From a checkpoint of a small transformer trained on Wikipedia.
Architecture: LayerNorm after each residual sum, learned positions, biases.
MLP neurons of a small language model. Each row is named by its layer, matrix (up: input weights) and neuron, and shows model dimensions 16-111. Each number is 128 + 32 x the weight over its row's rms, rounded and kept within 0 to 255.
After each neuron's rows, "fires on" lists the tokens most often at its 100 highest values on Wikipedia text that the model never trained on. A number after a token or word is its count.

L7.up115 [129 159  45  84 126 113  82 133 122  90 132 163 160 156 103  87 149 117 134 112 122 226 140 127  64 124 173  86 123 194 163 135 151 114 110 171 142 152  97 112 168 101 164 144 116 101 122 159 114 117 110 123  88 115 106  86 159 155 106  71 132 152 115 113 197 159 127 107 134 188 156 157 127 127 148 109 167 183 127 116 148 182 136 110  78 118  97 129 136 147 170 142 175 134 125 143]
fires on: " E" 27, "E" 20, "O" 11, "ig" 10, "ar" 5, "A" 5

L5.up121 [120 170  87 129 128 197  98 170 203 113 140 121 168 165 103 121 149 101 190 151 171 162 136 136  70  83 108 120 159 128  89 151 122 130 107  80 139 137  69 123  45 171 178 194  92 116 150  80 172 132 134 128 139 179 134 124 210  96  75  87 169 126 118 140 110 108 128 116 117 125 112 135 121 132 117 141 137 152 104  89 114  85 164 125  46 172 117 141  90 128 105 108 150 138 112 148]
fires on: "es" 52, "s" 34, "les" 4

L5.up203 [113 119 138  81 111 142 129 129 175 139 162 157  92 108 177 127 121  82  97  85 117  99 136 153  85 136 134 117 105 171 148 117  96 167 108 131 124 154 134 123  86  33 169 183 119 111 164  85 103 179 182 129 135 162 170 177  97 121 160  60  79  60 105 177 106 121  96 151 144 160 182 176 106 116 161 132 118 125 156 190 134 138  86 183 149 189  76 144 122 108 131 144 153  75 138 155]
fires on: "," 30, "-" 27, " pr" 11, "ay" 6, "y" 6

L2.up374 [120  73  85 134  82 106 132 163 144 163  84 116  96 143 166 117 120 128  73  86 114 100 126 132 132  89 136 106 198 158 147  91  84  79 132  68 116 119 104 117 156 109 138 135 137 102 158 135 142 119 136 167 147 202  88 140 148 115  83 150 124 121 149 170 154 126 109 159  63 110 173 154 121  72  98 119 129 133  66 164 158 155 176 109 126 110 115  90 134 127 138 125 135 138  94 136]
fires on: " b" 74, " bl" 22

L7.up522 [154 133 114 156 119 110 152 134 154 101 118 114 146 132  82  71 106 120 185  81  91 104  85 126 120 144 135  94 164  25  97 167 186 159 148 155 129 100 140  93 116 154 110 172  74 175 106 107  93 143  73 114 141 159 126 126 121 114  88 106 141 160  89 159 186 130 150 170 146 139 128 124 107 154 103 163 178 133 212 107 149 122  69 116  83 124 158 123 117 157 114 140 145 141  76 166]
fires on: "al" 27, "er" 17, "le" 14, "el" 4, "up" 4

L5.up230 [129 129 101 115 180 154 154 160 125 174 125 163  64 172 118 116 150 117 127  65 135 124 136 136 121  58  87  92 169 156  56 133 125 124 182 141 158 130 115 163 237 152 170 140 147 166 130  91 122 142 164 130 139 119 106  95 116 143  97  54 139 151 147 116 114  85  76  60 103 107 108  81 157 152 113 121  78 175 110 132 141 143 147  63 182 171 122 148 112 104 124 165 141 101 145  63]
fires on: " w" 55, " W" 33, " sk" 6

L7.up292 [107 102 169 149  86 135  33  92 129 171 107  82 196 128  98 184 128 139 125 139 134 162 134 187 123 146 179 117 122 114 106  61 124 183 157 119 104 220 145 139 123 117 136 118 102  97 144 159 124 114  97 133 199 151 148 127 103  82 124 160 134 156 132  84  89 157 193 124 114 102  98 139  89 110 191 107 115 110  81 154 109 140 144 145 133 132 106  90 119 122 221 161 132 119 109 131]
fires on: "f" 19, "ir" 17, "m" 6, "ed" 5, "iv" 4, "ct" 4

L7.up31 [138 165 194 128 126 127  58 102 105 150 112 101 178 131 129 157 159 142  78  81 144 116 159 133 163 168  94 137  70 124 120 125  44 157 140  81 100 169 115 114 136 161 132 170 111 107  65 107 116 133 156 143 179 144 119  83  99 144 151 109 123 157 119 171  87 163 100 164 131 151 159  95 124  92 163 146 118 139  49 151 109 152 209  74 155 123  95 170 147 137  72 141 170 121 144 157]
fires on: "f" 19, ":" 12, "m" 11, "st" 9, "l" 7, "id" 7

L2.up27 [ 60 173  91 154 146  99 151 116  92 177 105 134 200 135 149 111 105 166 116  88 182  81 175 154  99  88 142 105 129 139 167 107 171 116 101 128  62 127 141 115  99 103 133 169  80 137 155 152 140  87 129 131 138  96 117 145 186 137 138 132 131  88 140 148 122 103 150 151  63 123 136 112  77 132 102 120 103 146 141 152 131  57 147  95 127  87 150 175 163 229  84 122 168 142 182  68]
fires on: " c" 41, " a" 34, "C" 12, " par" 11

L2.up578 [120 110  73 148 177 129 103 122 113 142 157 177 175 119 106  92  96 102 142 115 136 122 189 139 108 141 176 127  89 156  93 128  89 119 129 112 122 191 151 132  37 131 129 125 140 159 138 143 158 176 195 106 125 173 114  98  25 127 155 122 130  93  94 187 103 111 128 121 158 156  80  72 155 118 175 103 136 103 144 214  54  93 168 115 129 118 137 161 150 132 102 148 214 112  96 167]
fires on: "," 100

L5.up610 [ 86 144 142 152 127 150 145 107  80 133 124 187 162 153 111 102  72  67 134  65 144 151 192 141 132 186 102 209 164 165 110 187 136 120 127  74 104 124  97 135 150  62 172  89 114 100 114 139 160 139 161 135 100 117 201 167  97 113 163 158 138 127 134  93 164 135 123 176 116  77  86 178  98 172 121 107 126 140 108 144 144 104 183 154 167 169 189 126  94 187 114 105 130 115  85 127]
fires on: "y" 39, "ak" 25, "P" 6, "at" 5, "az" 5, " C" 4

L5.up299 [107 152 153 103 110 147 214 107 103 172 141 137 105  85  74 122  99 105 116  91 134  85 184 121 166 163 146  85  89  77  98 170 169  66  79 147 150  79 176 214  95 150 141 110 136 182 147 152 123 139  94 104 110 103 111  99 129 174 195 146 126 125 108 138 124 183 116 119 109 155 128 113 169 153 108 113 109 157  92 120 172 126 167 121  73 118 165 101  86 139 126 157 217 157 110 147]
fires on: " a" 41, " Le" 13, " de" 10, " com" 7, " Mo" 5, " De" 4

L7.up213 [179 140  66 111 109 148 135 184  74 140 143 132 120 135 145 168 127  65 174 167 126 123 187 140  94  93 140 116  83  96 114 212  80 102 120 125 192 222 124 124 155 116 118 145 114 135 140 135 100  87 160 114 149 138 151 117 167 109 127 106 192 116 101 104  96 188 137 184 123 187  77 110  92 147  62 111 151 144 132 160 153 124 130 133 136 148  62 181 117  94 145 170 139 114 134 145]
fires on: "as" 20, " an" 17, "en" 12, "u" 8, " is" 7

L2.up607 [105  31 139 147  90 135 134  94 104 164 145 153 140 106 174  94 128 120 133 120 109 177 180 101 102 232 154  79 172  91 123 134 130 121 121 125  81  71 146 163  72 158 150 124  96 162 146 111 103 136 132 141  95 131 127 109 103  78 129 111 148 174  89 190 111 113 158 162  34 137 171 105 163 114  80 130 157 117 146  85 177 151 155  95 105 130 110 126 107 135 138 146 116 102 118 176]
fires on: " is" 20, " ent" 12, " O" 12, " up" 7, "andidate" 7, "197" 6

L5.up208 [ 86 131 136 153 128 152 137 121  97 111 109  85 131  93 165 152 144 185 124  92 158 122 149 111 113 130 118 127 189 179  84 150  90 131 145 150 158 144 139 111 137 139 128 153  98 120 105 104 121 204 140 162 129  92 102 110  92  87 131 129 153 159 129 107 165 161 123  26  81 130  90  95 103 182  91 123 117 105 119 158 157 143 140 179 147  78 106 126 116 154 147 168 118 148 149  96]
fires on: " w" 72, " go" 10, " W" 10, "W" 5

L7.up387 [184 121 105 129 193 172 124  92 160 120 152 134 111 138 167 108  89 128 144  83  53 122 172 209  92 160 133  92 122  65 111 144  90  99 143 117 129 105 163 142 115 131  89 138 155  96  79 163 157  98 138 114 143 158 127 110 108 136 173 116 131 119 119 176 142 111 146 137  93 111  93  87 128 148  96 162 178 139 151 197 100 151  86  97 115 176 112 162 134 102 110 131  99  86  93 120]
fires on: "." 55, " son" 8, ";" 8, ")." 5, ".\"" 5

L2.up72 [142 102 128 178 157 109 123 160 161 157 152 145 149 130 125 130 118 129 111 157 172 180 124 102 148 125 169  94 125 105 178 162 148 108 124 139 137 111  81  85  92 147  88  47  82  64 111 117 112  95 165 107 117 109  91 142 206  99 110 103 159 147  99 129 142  35 138 134 123  29 101  77 114 136 167  96 144 150 110 135 145 163  74  71 165 173 152 177 172 180 164  95 140  83 121  77]
fires on: "  " 32, "{" 24, " c" 9, " |\n\n" 8, "ron" 6, "\n\n" 5

L2.up580 [182 174 127 112 200 112 126 126 123 150 123 127 171 191 174 175  96 181 112 133 118 162 116 120 145 172 116 183 127 179 141 174 124  68 104  97 166 135 149  63 138 115 150  89 103  83 163  91  86 102  89 111 120 127 163 114 113 140 116 100 130 124 203 126 148  60 133 165 109  94  34 107 107 150 125  83 123 144 123 124 126 116 106  79 122 178 133  94 154 123  78 132 198 147 129 147]
fires on: " the" 53, "\n\n" 22, "her" 11, " |\n\n" 5

L5.up551 [ 70 185 113  95 167 149  83 140 125 126 143 136 132 139 107 150 108 157 164 159  88  78 106  97 188 123 141 112 117 125  89  90 122 162 115  50 113 175 135 143  70 156 125  83 109 163 152 158 131 123 112 129 125 161 125  81 138 133 142 200 189 104 162 150 135 160 136  44  80 127  80 118  98 161 171 124 131 182 113 116 129 149  79 183 109 177  93 156 149  64 149  59 148 156 160 146]
fires on: " chang" 11, " remain" 10, " find" 9, " km" 8, " turn" 7, " bel" 7

L5.up368 [122 122 102  96  80 165 169 127 135 165 236 147 101 133 104 141 133 163 159 163 176 116 169 218 135 137 171 108  99  90 121  99 166 120 119  97  98 101 112 117 139 128 136 160  82  49 104  99 122 117  89  72 135 128 142 127 131 102 159 169  81 172 175 134 112 210 146 139 131 168 135  84 109 169 135 140 128 107  81 155 125 125 105  54 153 160  65 105 192 132 107 107 111 115 135 105]
fires on: " rec" 41, " inc" 9, "ity" 5, " met" 5, "C" 5

L7.up330 [132 154 160  89  98 102 151 157 135 127 168 185 171 122 137 143 103 115 174  77 147 133 168 155 138 142 112 135 142 125  86 181  98 101  88  83 174 130 141 147 149 150 102 102 108 126  99 125  97 152 115 105  90 111 112 124 105  76  91 148  88 148 118 116 132 164 132 253 137 106 102 103 140 118 127 171 165 160 112 161 170  91 148 114 131 180 151 155  65 188 160 128 149 145 116 164]
fires on: " a" 28, "as" 20, "y" 15

L7.up305 [117 138 100  71 119 126 118 117 149 139 119 118 108 160 112  91 162 124 145 134 136 168 113 153 111  84  87  94 152 123 117 132 116 179 129  81  57 139  87 148 131 109 118  90 127 125  74 174 170 139 134  54  66 192 151 173 177 188 116  87 113 110 149 138 147 168 187 134 109 187 122 126 134  48 118 134 126 185 172 114 121  96 179 150 129 127 123 160 188 160 136 160 148 140 133  90]
fires on: "A" 17, "E" 10, " E" 8, " (" 7, "i" 7, "ro" 7

L7.up119 [133 126 111  26 143 143 156 174 148 106 149 133 129 168  65 171 147 165 138 110 120 134 118  99 106 107 129 130 154 147 149 143 155 128  88 164  83 174 130 126  62 114 137 164  84  61 110  59 166 133 145 113 126 196 133 136 110 135  60 104 134 100  54  74 171 113 117 101 150 149 162 164 140 162  94  89 132 157 105 127 137 103 100  87 160 106 126 153 173 185 107  88 144 148 131 105]
fires on: "s" 15, "ly" 12, "o" 10, "in" 8, "y" 7

L5.up101 [111 159 163  61 125 154  85  87 116  97 143 164  95 179 163 149  87 153  64 107 163 128  70 171 104 176 142 109  88 130 102 130 154 148 150 162  94 208 156  63 146 183 103 153 119 111 128 104  79 162  94 125 149 154 103 119  85 139 142 148 163 190  98 109 150  98 128 109 137 107 111 118  85 145 118 111 109 147 101 165 129 164 155 124 103 181 121 114 141 189 148 116 135  75 130 135]
fires on: "O" 23, "ru" 22, " |\n" 15, "ust" 14, " pro" 10, " Bro" 7

L2.up94 [106 139 163 184 158  94  59 137 118 190 132  85 135 167 127 145 203 127 106  67 118 150 136 192 143 146 125 116  85 156 143 106 124 118  92 121 155  86 106 129 111 128 131 151 166 189 120 119 127 150 121 121 174 173 163 120 149  95 162 160  90 146 128 145 108 156  95 221  95 140 175 133  97 122 129  66 121 119 106  88  95 117 122 159 129  99  63  94 121  66  90 117 109 137  79 134]
fires on: "199" 33, "ogn" 13, " def" 10, "sequ" 8, " Bra" 8, "ivers" 8

L7.up116 [ 65 165 153 104 176 171 128 129  86 106 144 144 157 157 109 116  93 187 118 118 145 148 161 108 106 177 217 123 162 107  91 136 146 122 125 148  77 130 133  77 141 117 128 153 157  92 118 155 164 151  93  73 125 131 159 178 118 107  92 123 126 123 159  73 149 107  83 177 100 138  86 132 141 151  65 123 116 120 132 101 136 126 122 132 149 132 158 175 110 132 113  62 203 130 131 112]
fires on: "y" 23, "a" 18, "ian" 6, "in" 6, "and" 4, " The" 4

L2.up324 [ 79 138 157  97 168 135  83 180 160 104 132 151  96 159 172  92  83 113  86 146 103 137  74 132  67  73 153  90 208 121  61 133 155  90 119 136 118 194 151 105 115 175 118 167 135 122 113 115 142 135 175  86 131 138 163 149  98 125 113 148 157 132  96 130 147 100 166 120 125 115  62 103 121 112 161 132 108 145 102 115 148 159  95  99 113 110 112  93 102 169 198  84 117 124 115 121]
fires on: "ru" 45, "ro" 42, "ä" 7

L7.up128 [143  62  90 102 111 169 170 182  84 125 179 153 105 134 116 129 126 147  81 148 104 174 117 162 106 137 155 147 130 149  87 160  88 106  92 106 120 153 117  64  99 149 144 125 111 159  85 121 166 175  92 103 108 144 177  78 116 108 126  86 204 142 171 213  78 147 140 159 174  98 112  79 109 130 114 146 138 108 107 172  96 127 180 121 191 120 120 123 119 175  59  97 109  80 133 106]
fires on: "," 30, " not" 22, " also" 16, " been" 10, " is" 10, " app" 5